config = dict(
    num_hidden_layers=10,
    num_key_value_heads=6,
    vocab_size=16384,
    norm_eps=1e-05,
    rope_theta=10000.0,
    rope_fraction=0.75,
    attn_scale=0.0884,
    tie_word_embeddings=False,
    init_std_qkv=0.0237,
    init_std_o=0.0295,
    init_std_up=0.0339,
    learning_rate=0.00663,
    warmup_steps=327,
    decay_fraction=1.0,
    decay_shape='linear',
)
MLP neurons of a small language model. Each row is named by its layer, matrix (gate and up: input weights) and neuron, and shows model dimensions 336-591. Each number is 128 + 32 x the weight over its row's rms, rounded and kept within 0 to 255. Numbers have three digits each. A neuron's up and down rows have the sign that makes its largest values positive.
After each neuron's rows, "fires in" lists the words (lower case) most often at its 100 highest values on Wikipedia text that the model never trained on.

L3.gate2647:133112170156165106127105111124130120184151166094186150122060090149103131040079114165151120147094090115163164111094159212123087136135117095116201142076143155167049100123119097179111133113104125104138128150136197165100153109191137128116162102185110104055136096130108174148091117157082121136082119122165094096109123131144180131101134091155157096129165139137134119094145095077106078185151144097146086103045120135108093157139188161160102090158129089151121143060117149132144073189093094168111148125146096169164113123112082137197088143123089163164114143096123142090145070110095113125137125034146090066122112127077123124157136164143129122109171138136146181141075240185129153084147042144088136166138135130130139120073171210141140135081167096115111210074164133171088064135122135
L3.up2647:133113161144149107143103136152107071139131125107180107124138115120135131112108070147085110127110099116149182144099140129161123098134135097125197123146166103145132149158087137184172081144133120140177114101110119116131121123186118145182138104134087169113147166188113171154082165118081127170085111130174097133106153125164119131128125135124171112149121147139090155085100095111142114154126151173195144108082150158104088130102147058193096128150131139127103164103133179120123089152095118147167117173159158161226147175051085119158154096108074107100143136112154147144186102100043105177129147117130098140158147161133134079132163138168054127116069132111154182097163131085204115136171131132102134088122115128129150096147138104136096122101170109141139126150168127148091111089119187
fires in: "may", "december", "june", "july", "august", "april"

L3.gate1366:148142079164088136141166108113174122126145152095140190138133141166137099143124090108136125127054169180127122171110178118157127107101131110127147146114145145154120088113107159172117159147165136123117194136121071134130089108104142066147136121130128154153112111107151068147111161059064122079143081117171128067118100124108191169141162099102156110107152132132169156165145101216091164112182142203137070150138049146120138138132149094142036096181089104129217128111082117156130101066108100046087095083158163098150100150132125154210124122145130138201160126107091111108150120138137095133137138098101127149140162131131128139130160092170138112113118147124150141180065155082149074134139146189133135153163110106153076150072105139136141087157117177202102140175116148083108144107116111
L3.up1366:161198160100103096128129132099159120133120204128158126138116152123147116137133127131117097184103099131089144033135124080078093150117116092099125120138142106151125150129107091132214181151102123089082120166148128132067165139099136088155121103099131128167132174208100072111140191121086112157143138130108094174163092181098152107148144120147143104076145153164099167141145057099089124128142151135130066105053123103160157148109138082145118166111126088116157116151123080174129108147139113100139081065161131110103092125128072108132159105157139128174112122102108178126127167161091180129123109088179074173121172100205103117086118138076160183133110102154181161129136125142147106124115140100119126144141115153110072193109104165169127167168177138204093110142113120183155148129154105
fires in: "until", "to", "and", "of"

L3.gate269:119141145138113102184163114161143133103070166119159114109111133102130116150093125115140096165098119111097148116117123114094141109027165140079087138165156113147126139106108124170065136167068121150132188073106164078101160104087151089106124152163100162081135130152127119147172165131094113147127091143125163109117144139116109121144109103118194130201099183175172119147146157172117097096164110096140135125150102104134098152145155087172212115063132149118183152146170171110116095126091107150139123105153144071110113090118093073138107161169130067143134114145107121135141173121058124125163119145120156165114152175113141151106078093155119085129187123106155181190113126132149103179149152163081151145144059134171094086147174111088130128160183204088141109096095110099129097135120134
L3.up269:127108162083153098115148150165149178105147159120163129138144167089147054136147109209091056161155138062171106134070093136206071124183221151136182086109103111103160164163118157079089055130104123107121160131146111131145061122167117107105108081183141103112195105176097099098102128065058124151122136157091102076145180148084073107146128177119130152095131071135126136157077167112064135131139086162130132109123199141115129133166153098121161194126164103140120111109117122076165122146101145151105050105120103119065128159102185112141099105086095170081108159166165134139108123213149133162118075082180127136159137123172145106092200165144060128132140110099137216159154129108162178132069116140139128183147157139106102098123125144117067079111115168098123155158153146125124104087154157
fires in: "to", "two", "between"

L3.gate1180:093109138077142169117131091148155149161070158134147101161162107193127170085147120173070169186123129183144131156083144117163173115118183147078125174109126152163099178098132114150115099138158154138144094081120141153122106108138162175131099105121102117134110120137128151086118101105107137164097111104197183124111111103132157080166131132124116136132108137132141182144151108077068088106117127145096139150104141114108136161131130142173157128146124130154122142112126102139106067123126159143119150124117063170030115118161153112135161109105106102125081145134193069175099105111073155147148150124154137068158132177153117043164106148104084074141169129134159093156171152115133170112132134145111123083123117126139052168107169111166073032089155135069132167181091162106116173097172108
L3.up1180:101158136167078186115165067149153154147115074165099130127117099148116083139107141154112117114111091141093128098082067152120093111129104101113096102169096124144084138174076168114122092159134130207146127140155136154172131137105179102116107108118089137112151174151177141122192101157106086206133153205203179137106149191138123165116151108092123150111119128159159119139155143142158067123179161138150116135106150171100074114162109176127108148138138143197100135120137110126139107058135147131106216132089096092134176150123135127132127113153155176047115111101126126155054129088129118124058095110144082136175139071188130094136127185152156122120149124140094111162075075148107142197059100112131108169179094129145174122157144123177157101132131207083129149127119097136124104162147077
fires in: "to", "it", "set"

L3.gate2327:167084126113119133063076131075153138185076116143090127183095085133196107144149139110144084082175065179092141153126145162098126124088148117134191098155087090089095111110118142169178164121138095118102150114100156132118165074100122166106152161199128193060134145109114049146041124168140121147049195103129087060100146123135177112134128128108168140132185116073066109165126174105179122192105111129174100121143143132068117187159147090196141115142091141095144112083107109132119046160110167131117114131113125165108115130091121132106125069089148065100106151131118164137127247127121121072135135143146149134112144198149133170183120119095152136130137156180080127163125106117129121153127100131158055114116122130104159161188127091157136161027141122121154135084141151130092115130142115
L3.up2327:166158151117102151133085184137168104112198150102096098143108128076171180145129125124152112071125141103102112134225113165105123079083163118097109068171122123158165125133100155097097130175136171089090162152094142069116182165097096158091167134154097131124150145148092133128098124172154094173162125096112128149090132167141095131099116191089146111117088064111138137125163131108132121123101069131076097124142113048153106076162177137089124103125104108057125146062186149099113128126139175109184098101141130153110113100075109086069130104104085112112142125142119155163167194102121111135133163174112094124155097172114117083187069117139076144136140147173103085151135157140140157079145123056111148134105098121066136084110118160111143120075136171138113118111128169133113119156081073
fires in: "end", "year", "time", "being", "endowment"

L3.gate2442:152185124149120097129125082151093127094153076128121167117047177121156120084159155137100207187131112107160128100134152125118126136126124205142134150123082050083112064127062145146131139068104111152125109076139185050096164137155156092118117123087120150136148088098096100168050107131190132098126072121181137140118101059119112063129122134162123197135145160106142154140187193138134111104107155085124128132084145128101130118131092163150149143090196098080144064120199093156108159118117082046132098084128096096135155146105149139175105102092097101145156073132191156102115066148083153166138119139087169127134141115175143152067093144076118136150122197086120056142113118116187175182079127163087085131151136128090096125096084118095070088124120159148141059084141154121086156088105127
L3.up2442:184181082138112153181102100153168126115161119115097102090104143137112103096160141135102155132124106096117148107117128100143126185125124172088108079094057095089082098176150178109135133159094166134090113066150122137140107143143107143148145136125112182125168113178143175072061174208130091095168089129175109192105059132058152087178134137129140181174135144074232091139124140121153145150127166104131151072125203158185110128163132092129083132123202137087165048102156096105098175089132084115086127127124149112118110058088179068079092098110118084124133119130139121074104140160063071098128053136099092140209167146163126093128125179124065131135145104095143138157097129129132153120120114177147138181170111114086138134157123095122117095086179149096138145169144142060091143094113125
fires in: "of", "into", "these"

L3.gate677:145113159144193109167108079147114111079113183142100140134146163153063173130117200126135105114134113177131091082075202086139113045122107137142114077109145103155143124146121109109102150145180122122114143169175092155100222125096111088105168124205171116156075142108134117095158078091109107112134094146126113094130168096110117104093175090155145120115183080194115100096095160167109162140121098143118127163167148117126133074146088140096069158120081118142171102186132149135130149164111093075067144088086084069126111189154145154150171164179166169147141122084096106099158106107187161159150116127145108124128116124087079117143171174161117067130178096084154132158090100109100131103159110169124172149096108103170163130068135180104110056193065164222086148120144166122178094110090121
L3.up677:129129128199127160135112082146113134132172140105147134162121113151136114116116100151145150092081087150152211132160122134146089167145077075129135118144149087108083114069158125162157066176107095054153104117150165048152052161159101142138088123096113180127167115098083107142133146124104116132055120195158156132111163121177154143151082116141183103117170103109144133116191094078074109154152154137129127079088105134091134143127137142189105126177143138141078137097089124122218125107136130081153125076132143126113108157115116087126174135062099153125153153119115149081141100101081125120108168154160110089147104128179110196117077158124208160156106133143153139172090144176148111100136133171138102103137119146142154097092177160206099149137140127082060120134131134149120096142120134
fires in: "july", "january", "march", "february", "may", "october"

L3.gate2860:117100152088091121143115060090153083074168058119158111131177159148171142158138086096145162066092085117172119130131154133159132086156136126151179110133167145109079173140091107189144094194067110140119059082156087092101175191137148145127094156114152149100153192157107132150055134113175116154078133129103139103138135143123108144205119123135125110066075112102126075125100121133131097163153161101101074116132141116158121153127131065164152109143138131110127104108131115158157095112116156143161092119087098189079138088156118091150114094118122160079134125101108084162117119106099091164114125127123127184177176124184135077199089159113086181141117097151119122123107066131117148111175098074159156137151178064123117153170157151129158110170121086109090106136131125058132149113153090
L3.up2860:167169095115152162140103115141092115158102145132127085185157170122149154164125184118144118139105068133137163172125082132091127103090151109112107125140138111115157097095091130136094153125102107083158125122151152126141118121157109151066100089132137134133117124183126138180145160102156106095154138098111186133103086105060153123106120115124147085064071139079090142142113115136083170100125099116100148115102169128149177074153133128116139223114140149100134172082151134036137158071159127115137154079188129214180186085159084134083135130090081116165135101141109146106098099128130117105075121137111149112065132161210193079118196121162117138159109113131132132118158182172123142071147125138146110102134148152133116121097060172146051147086081117131130135132112075153097095057189137
fires in: "was", "be", "been", "of", "became", "being"

L3.gate1955:101112161115063144122074124185137030111136153150094064138108128128182148157099125149120136107117080129102135115107126109125116121130172117120088118085128141147118107116098098126154110123096126147093148129172229137151158121179119163156116111154166133107084088186115122135128048120135130132130142092182104177122106125131106112173143106120127098140120130133147091159127135192140091157100132181147091154162160186095139108103108122117091155098147146102114153110168093113113112168190061132119095130155141146115225124128129079138109142090142146128139159140101089199094131124110132193167128075140086125158151068138183055098137174101119133148126169175165048113073096153163149106139105135058127155103126052136102107203099154127100133094125156093117144116078156153109172169109118
L3.up1955:126098111148160095142133112133139124095144112074073126101111186107140138173096132128138113183135150101125139163143126149150122126231138071124135129163144164236142148194118090104141159112088190156118126152100162146097112166180140161097099134103112127148117121143102196126099210124103166151101169127151193115062091171079160098177163127177146114081202102197147079136103151114095132128126153173097093135164126123132090072137102137137097128126116108154143136108090131122136095101138123103149138166113115123111159136072117161136065130127117122089138170111103128124206173078151157135197183140134090121125124189129151133130102131116101127119157157127141118121172140147119150156125142150157108090154171090129113097127114147144085113159078147105095119139148041076146131146059114
fires in: "went", "of", "go"

L3.gate703:188092201196151168086142135078170096160148180134136149127079097095116094123128114114118116126091125131103140154110166138085178162145116093089106167127103125194092123123147185205110120161190135139059107121128138049088125130143170080140117103152114142122114100085092148167099067222175114089123181139164113102138044150089171136093156083065144125117146067124148118130149192174125093171116141118130118098123095090131157126113132128164130112170129173168145156088148175050119119167119112131156177090104129144142161056103129078136101099097135124180123101126092131073096061128061101144104136104132097093104094110148113109180121115151094133098134098149120175171093163147129151120093124164054073141160151136153125093198137139127100098098157191114112164114120078061161118163156122
L3.up703:110127094185179153163123122075101140140118102167141195101090145083074119159119138144147123154117133110118120137088120134097203106138169071100133121147135164159066133132145175123146133079124114149100144130141104140142133154097091134064136165174094084120158150166125155195086135125146124182126057081144167111134141127125167076098112116175136121134096132129076102157142148166092091102108113096161098195095135129093096122142110158136139130126157136126152144136080146167105116125125106054066095099091102121124100134124091140187139148100129154109135148047103153126125154102091177139126088174140165113172092063138143138142149119174127135095140105132119132181133146092094063073149153101121128068078119118078112142149117122141106112100148138128182218126133129166064060173128133
fires in: "u", "united", "of", "de"

L3.gate327:108100106127159124090161135123169140150115074140125138144134140098120135106151097127163194111066076133114131184145160156084142126168169141167160142042122156159069098119147144140132138142130161127100102103111104141079136109097129146081101204092123138135101172112187171128113140112124148133107142122164129111139128133124109142074155096119112100083089150140089142152161116153139068098132127179172103160136089145098132131158201117162105093124117132140183147107036165155113123104113101144081135188134180132136172152112123115179107109166148156142130080149129131100171086142128163133125111136105132158097106116110160163091179098155104154091116101130143151165141177164121120178094172077113094130113123129116086094095188137099099053078088131123130054149136122144088135064141106
L3.up327:084087098145120119137160107093133156145088151140174114190034118077100109097147154129157190163100079110125173120222141186108131144135125166171119135100140167149089121188137110136133112087157150101103104136137102073095115060114166132183139183158129160088019106140132143123132112120120141140118172145145133159121102122097086094102129146127139142127126180055122147095142107115169105158142169130120164162137041166097214090144176166158151090071163151123156166140106120122148037090167046096117141169159153170116089152113098087145155076107143141140139096098132155103133121118111182161144093121151173115052101092054154152143118132126195132108107106057126140206113088160082105131123103086145118129098083109175079082074131165106108102124080112097114093141143055121117148091090172
fires in: "of", "insignia"

L3.gate2527:090123145157070104162172097120073110064132152093086174131110117149164067120099110130150134137120135127073127197096168120133126134120148122063166184169123109132124160107130129135139125101122126115124152100102088125133160009134178095159144152166129139107036143105114088129133097104060105144144162144160163114118087144182131088161106158122167122105176121160140116122138140086149131104145120157137152185109135164113150118115123122132199083091168126196137115110195126149112175167108128083207173144147081141127132153136092126159037158130124096125152090140174135141115148185048174164100118116144100144099166115111146080126083118151114103185156143139112145171124099187106121100136146143122135128134144167076180125112119148088163141119216137162106120090178122128073113144172178
L3.up2527:126148110110158144092112134110139168118145183118121152129131122130157203138158172149118137096135110110168154132084196107179174112212146116148141162150159172088146112165156101159141171131202134106139144125161157145152130142147105155142157071097154138118152128073064206175099170123158099137128100157154074097130099173137189133189111172178080055048163137179106072157139104145127124126125192204112120182182116160131128161183071124084119142204089134106118178129137113197145092099154179140123070155145162134133114163150146119144124139170150167120181174138106122137142094137154170118106108066117172122155169145173107127134087124122100101110137110134107113156156144149106184122116060122127158151200171136200114112176121164114128082108119106104178177119143070115128106134121080
fires in: "final", "cup", "chart", "league", "cast", "parliament"

L3.gate972:074092190095153122166107157180113087123138145100219119127163155097130109118101086102132127160127203125175149115155092187093121090134195154113112114100132126101142110125112124139150119122087109120144149175200154096150210111063125161137104131158099080153104131122138113109149098103132131133158088077165156135130103127107118146107090113084155163110123102165124165129147156175187074071126123075119147112148125178127168106058146171146150091097187092166087174139108107124108080141113110138118149089211150169105143112138119160031163138097112091090151128135130155078072158121119197126144128086166127064149122063078145105159170123152103082096131114100120115106149139074141138135149066137129044109111103163152086140063087126151091145137134084102120096166086144076154163166106078
L3.up972:181158140098122119078124072101147171128137169095181143122147109188131117123113148122139189176112087165183126087122124123141115100129084189097102146125127037079072078086138118142136147132108104163162124170143168124089093138114119128145177104092158149122131147136093116103092146111169151135130117110141075159089133141080117064166092168086090150096152067098148134098143099166136120192130187132122128103088146092182144095139115146152110178107101155105133088178121137180145133087184081108185168090097095143095111125139142133105148051085128100117119103107142180127089144122140185083089062171094093155083120100106138121066128175074116114108187131127114060134119136170097160112133099109102104185149095133125112154092111132115203179157150112138084182087117123151056115127122101
fires in: "of", "to", "city", "rokkor"

L3.gate2717:120121163151178099068209110096102134159130113136117145120103156128126114091134171193154117077083161163175168130123139141124175164144114120143174145117149179132115119073160168144126082092101176131180139205103060142126152099064122082161127078062066176135085173137077130144091076021207146071169150147128132151135099159123177101073162112116147104095083168163124177150152110077090097121120129118099121202158129100128107098124124111136175141117134106073149151110084099113140165125121088114157122152161079106084115132122143193116182133151145198168120135075095144152164156074105093121121151150110175102124149072098218131121131075144113182112174181118177105130057113077174119148103135180121151102183101185120113140122193126194120087167086099160128074149140140130158148105118116
L3.up2717:078095128132101106142128150122095109055110074121200105079135128102122090140119115080148131069133088132123087177114126144115156180100127091103163201179140123129121112099060131162051074134159097099124140110156154143032157122102136072141131086075151133105141155142189119127122171142122159169146178115049141111069099115167086117124110181117143105154107149157035146090123129165080140126116151097208166101137096109149137137111132146165088104117144194127073141092087180128179122191135134113126118140170159139158174098103071147127191111121100097187123121102106127068101147156128122068153167171178163077087106090095157173132100138146152096132118110177088126146126104137131165123155118093109111155103142051163137114121165119131108182140120151108154098086141133158104070165153112
fires in: "of"

L3.gate488:126179187143082148143128107175077123119144081124188122097182130123107169136125162091093132149150128168146199137109113167152204157155137119127124135125177102134131183095095177159139067111100157100187058169152144111086077091151142168152152124123125135174117151183165136146108112096098151119105214159100122175181183182139188107053108088121182144106100146106182113162121141109099132180150130149113128122163135156141181083076137122113094087081126150109126166059124131196189100146116142111196147121117096118143169112127115184114147122145156158112084087172149107072125140146172174140128077173182144141058116093112071114162120167152159147128178114081120112124110167155135087146056113098123096123115154137118092060092157120106197125161153095198160130165136162124183150155148146
L3.up488:143141173144120115140105123186146102092149097183117139157172100131058146100083138066169121104092119192114153134164151144129075130050115137136177121137124158096091164163101142124124054117120127160124148130116079124177108130106101083158109139108129139123079132069144167140144178139077134057096148142113111139105110149119094143118130054153124138153139154119163089153057146152091089183078067145150128122145121120147110153108133124108092147186171098064111161042123126110108191137177179104096116117109093139091154123149094143095146125117130129148141131094066116111066117121181154120101069116121104091148157114087092116098180168170092095091148114153132199133116161074123168093193119128137092105110166149132102131187148101118146117121210139149151111130120147153095118067154070
fires in: "he", "is", "it", "they", "was"

L3.gate655:156071149109160090178180079134144141124153078118135120120112093161150111113132122164170109141072200187097152138054120141148145120139117134129135138057124136177089119153143137186096079154143151124122136136145066160066122057121114130118093125162157182121093055108163127122140071132099127181149146151134075088107129082157156147134110122142169096104110140152160077181237129095136107150133127165143156074171189106104157106083147142152082145081158062115144107125139144174095175189096069147128073180128069116167126121223138107133127096180151133134197119173174153159151142126147176102088089069163119114138170098098158157146118187150197174064134156161123167110101115116126163153110162218063103134150108067137111074133156144116146131070158197141149142112136117105133125149147070
L3.up655:165145113141164160104096091141094095118140079181125123094085094092159088137103203071147131063090125103167087116093124087138140100172119145121129156173113167140099122137075099168119088117094127173113129085110126178093103151149108129139129099092092158144131159106125113160177156162058097095054136135147122165121138152086128108155107076118165113128153143108129144118150126139115073083115174143128156144145102177152170104103149130152120174113126156074117112060144129096086151148149110164151099120119110086163114045126091116196122223146117106146061100137148128167116106046132117151123174073149114165078114136184181087128155110096128152139137113090127140170146163134083088150141127114144080145121099111099158111128137153115119125102143192124153077138143057105107103128153126
fires in: "to", "by", "in", "as"

L3.gate2835:110123127127117169119120154137078119154140119123102125129069115123158154125120169148107124132143145166243092146187127105104138131115130127149142114125092179149170153175153154156174139111139166138140134173164108127116097108186098108196111133167146107144113163097120133171132133079152112155178147121161172148130089100127138118154156196099132180096085102106113170062135101193110080143162138136115141119111174082078139129161147166176166172042125128125131123210150114146174149072093156064085123058206111080164143114119144128157086091078132167077028127154113151126093103088142129163206167158147084135167169131142092086202149101092119080172151071119156118173150136149137168162073091102079130164105167123147133171081075082140128106170060142087131125148175178168123107165109120
L3.up2835:113121141156171069116126167179093074131172135113123142129179143150150118114105146201135145183125158137168147140129124109089134146132178191082105178136098106119158133075152176126195199108102101161142094084167146117054139163169159121100088121108113071110104101161177113137113144130175104143030088130166115132125116148110160144105100120129148088098169113102129125148101143143054063121122147179078124108094135166127114181144114135129178171155135097157153131111185221081155150164188081074157129113142112111070182136130087117147118124101142158119089152070118080102138121120139138125069138068117111177139082119114122133154142111095138198156147173098091088199090116128121190166135168173150142124112080166133120134069122219175142134120136161137109126126167175196121182121128138
fires in: "had", "mitsui", "gakuen", "dōri", "nakamura", "failed"

L3.gate2240:156153175155087173123192091118122094115141100083117105153050132119105091072131111128158153138092085186127139094170147137152176119108134071143166125112134191150096108153070163138170106124153140100167106174085145127130166085112154042149134089082201126104112119133133124128133125125086135084149127094167161146105157153163147170168148166120180112110185140071116127153193161107090166121112142132054128152120133128113143127134095101129086118132171111158175147029152138158164112125113038131097099132119086101079162127136086093180123067138164149111159077108114143076097151122171119126123126125159104137128138156098161165118093110156163150094133138118136118113143143113058168159165166133123130123159152128151115083139109183113066108140117121218125129168131124122156171219138112
L3.up2240:129058207159119134069162132124101128170148080129142130188084052104133105057156120138104179156112086150133188106201110178136150123095146124168129084144093173115056121123111116110099149154161135139185183177097159134118112096110111086103141065095179118131123143123174122090136110110145154101114146165156106181165137185141174122192146112117102123094159112120149107196119139114071153104151134107092100135161121124090177105141122116121149130178133105206093145104153096099135170144113085160105128154072109082102182127138142120157140092124118121125146087086071132126098110130161123142141190139139131144092035086124098109154102112129175117142142119180101093110119133213127160156137188159131137146156133140117110087141153104106064121085130153181197169125140130119091123131144141
fires in: "of", "in", "bofedales", "awards"

L3.gate58:139097130153163090154100124107086131049144089081088107118154149105102138125152205110138067216143112068160125112132118111165186136150164089133161124090087126153063090108117168075086157159192167145135138171156155162094218172119147093075137131136198137160144125085170109155087118100103130167079162138110141078120174075155117137094117138129127133080078159186091044134069051133172134140147105166162142149212162108098137147164123142120113101186113114130166136090102093123115076219144074086184092113170092144108122123151163112154151139128131141122152146117090134116151106111137220159082123139089162083108148125103132125161145106102134123132106140186197157105101166182102145097150162108126158092172105090120099072135149153115140177089081116128111137108134070136150115093123119
L3.up58:133146079149190143156212150105103068099140125101097120068135135124170105105152106110142165081144121120130171107077122125151096157127131132107208132173206081119083126088102087165157171166121167153179115090126110119094112127136104179141185144186103034127174088161142143159093082115108146104114081105136141107131175160142109212049163117169096103142181077104098123163062187134154158105117163172101159165157158104099145185145143123126115175079070196158147112113150118086097112111109109173143131090168128255079171125112130105059103138109125111183090123115122124076172070167121120149081084177122146116134130110131124123094147126091082165193167113139101108126110186104084087100104090085113136096089154137093150125132134122172151068118138157145158131147120133160145157151162155
fires in: "1", "3", "7", "9", "0", "2"

L3.gate2259:188089147138132103144128107131133092138113085073083166113125123132121168115086106209129111113099101099099163107158209109090160128147149104125127133126152125116092160135133169170114150163100091103145096130136152098127123146143158128156120095112121130085122185146103151196129162101163155122067184086096151129081108176109151136145197119180136059089096141137090101134152145110105130129161131185155080104088051133158104104144137055161173050189116128132182127093147086130170089150099121133131059148092085167152133111057090096165065074086131106072140123154120147169106170096093102104173164141124134138116133118104177136093107082087129133088106096101110133064117142165157098098180127158149090096145162067080080077190134165120098110119068105113129136109114159063092155166173060
L3.up2259:118184109124099164087085178141131130109076143177029079149148139144155108105108184181171114140157149106095130077093151104174106154119089075142149126142102143206100121113201142172095164125173111132088129075136196165177039122082134076131082108120157113136194135131142164142117144132120126097183137112143149090111105192107149124086154158089100108133124159070181156126133117120133128147181127149121099112113055090095095130124128149114102085169102139140131144181046145160111142126104155156125135176138147059100183136124169156161148133190131150109132147129109114094112155162154151124143139158131126140141129113135096131141150099196116131105153130215108124182162137125124080139153111131201185117151115102075066171141084155157121123104111114109096172172110114179129099109125080
fires in: "of", "tubutis", "through"

L3.gate1922:170105181128157096096179185118180195106037134075097175110145154168135101119108160092105110130117141121102128166175153161110116146116152152191123111118169170117127158150116098113119141137125129121099171126163098080106074133149162100056146084164077112153075071183152121141129149132117124160162154114140135134138054141077114134158170124113168139112165110149143130187064136106134137108153135130118129156108109154103096118137125095161134150105084124150198150094087135163181080183119118098159125098112125113099127152106139122174187087125140203119105088103110094092082107081181145143122153132147077102171124122169086142151139123082163119150133154150113157128131178150137069078066085061123156126125153175115152206103138166182123076176123128152130084178108167065089160124083074
L3.up1922:112159070136119099122093166149148130181141136168148124136080108178158140103121093153173113061115092149078149199178179163089148149179162119160081135114142121100149157131099139185054131123155142099131111094143112091145113146078055079138181119076114036124125142147146174119160133103183134117112139117139118082142173101130131070101168095127114126164136149136125167067113107141078090149083150151146115176132132149107146111061143108185116042175123083163135119126141164105156139191118123086181101169160189122178064178145166132143148050170100144162142142086078122115160137111148144139085163140173147121097135110122082154097073136093185148093073096096105124148126133143134107123132161191131110102109159158138099113127169110100104110172152117137157051117127136176100158111051113
fires in: "of", "time"

L3.gate2098:077173121080130101131114160149117090176123179176166119142144175146119091109116081105074117173068152150119137185134189113165124117130121152142122147106178123149124163164181183116083074139119108065135087121166035117163129116062146138153094134155115127163093118074172161086093093079134164105140080126076090125058124134183147130086169044109186101080131098114156088125156126127075187148155140156104100160123163173118161111067115181200097095124081103120139142104124080119127153206119124123134093158163138142110157102103112124114151106137143117159146104128136055111107166154101131147094106150140038141136134058093208132145172132122112118077100108134150153073080148112086108110135106147116068109162171149053113109122111190170168138128158117152136129176159108108196148102149125
L3.up2098:163135127146164199136126135089121165162074102137087150125091104047149132125196115152128099157102147159134141107107123081163116133068094081157186134147137140091086201158157062085118175142139148146132167151075158136203129104207137110148141092134065116130080121119134200109065140141127176128095184181138148147120158152136085146145139130138148070172136125155096105156112078158174066146096123118097133090144202106145092092107100172079139138144123083055106147115114146118169120109118125101167143118165079155109092131098132099147102211073136124117177182133129126145159099110172147108106115107172117087168209102093126110090144132158143141167162065118120170145166110121114128112076157073149126103089115107102181132129142140119106155138142074120101139103102085128139115112195080
fires in: "which", "where", "he", "it", "would"

L3.gate2011:113120159163115077114147144123137122174107225140093144164074138117080134144057155105168145143118052070101108153161161116099116125169118081123125176162157128170095175150181161128131125097196089078091135151163169123117146137101145128163199093096205148152105148160130066143104126094132089134154156072125128130160103161095159062141160190157171148089062184160111112150139169184055090139131136134143152193137111100070154140097157145120114194113116152160081137124071077136124123157147106125087134152159153159171137168115134124179149083088105112127061128085206137142178095115166106145103166179095154104131145083089162130128173105129115150095156134183083172124100163139141103148118112107096153086070132125112172115136124091086126120163104098121121141170116127135134089126123103
L3.up2011:066101142141146113156130078089133129082119116062067122107180117145130113119178120112110151122126120088121135094129125117097167153204133127138113124092168168141129110081112106172152168158117195130153062125092126039108132132092104125097100101110119119140147123124103174168161163110188118116121121194063110118101110116125139106110170172170124059053115177170106144183185098139127091141137134130136098165163114124155123135106161106102196141178125116155123124117075109130191118145134150156161137144133106172114090101157131092205147150133154162132184101094102143138084120145092087078124146102151144152139101063096116147159071085063113225133129184156133161106140146058120151085135107143095166094161167108127004144142139104095131089135159109104102132146116081099126143180167131
fires in: "of", "to"

L3.gate2039:122135156177114135154139106128155032127102122056149161164165129134155107115133191150102160093076122178136172174089133121137160124090135195106142130114156152095089152124186126152116094134120076123145137140129096187034178104152142159118036182157084142120095093075100139157115175118117095133139079140150119078132103087058178111134106143123162117132139136125127118163123091130160102145114170128074120129097162117142140175119183080162094072131145194159203163125116158174151125072128158134098136132139100099126162134139096133143110116135112068079140144171086117134128105188120117139105149123178070143078112108112118142117116129161117144158129156169210080112116129148171145079110105141075117186101106111173131184101157099116113079108126173121137153165174081172126184065123098
L3.up2039:126179127180089185141184155101173091160120144119086089169163102093130142143111095090090142101172142175158131154156163124119181103123170103107135128183102125094168083148223059123176147124125129145114099113149123135137149138132118064129119124116048159163159094043080131102123139131105127089137083118188162138128103117117155138174094108095098155052168136126059130091098168114128084152147101136119124150114133125157115134146065090119169094117180105126093059140203170066150160102138174155131114096131127174091122126116174104111136115119139174160140150201119186160104062168093089088102063165132162120132112148175167127165113142162103154106149168109086141164151162084094098075104044144082103157093146138135110097128107105143116107156125166085130122143172085145130114101149127
fires in: "january", "december", "gk", "majority"

L3.gate1313:143083138120149101092170130065094128075119134058124091103126119106076110081148080157105113064119125141126152120164160145066168118147135087127161120186107172142128134055124136092139164117137109095137095168117183146086165110098139161154119148177149096143040099184153101129138201081196077203159154134103145118139119130136115101131164102123143104087133168067091147136140141167131142084143140117091164158091094139165142146214148148159177165078096128104114133121123183129146154106143055112136138163191096168187079123161133110184208148106126128123138080117126147088127157048119087158181163143138200101123110161121113165114103154077117125070169161106124101088079124143129116137162133049120134114167155091132143129122096113120095132133093116120146084093170143168132090120119157
L3.up1313:137094148087154085130169125087122127174128155122136138119165145190120127150110135056136102078126099118044091132150128089112119094121106123160202166046164115163157153110075160146136115163151102108079125122158108084137157108123215044141092159107141196166126138147144148112123113011126098139182187143154145121133161166108138075096123195112121063092096158099159136171183129102154107149185117170173088106131079146057093166131107167125166119151150151152086108103118100090070084124103150120095137123141130119087135157093134080171115125122104118152174111178142089083178103072140137182098158157074159084153123059107146168114131078178118124100172099158120140118152191133088140164124071100112131115088144116126117151108144122121165161091164129102104147112153104160107117120108115
fires in: "of", "with"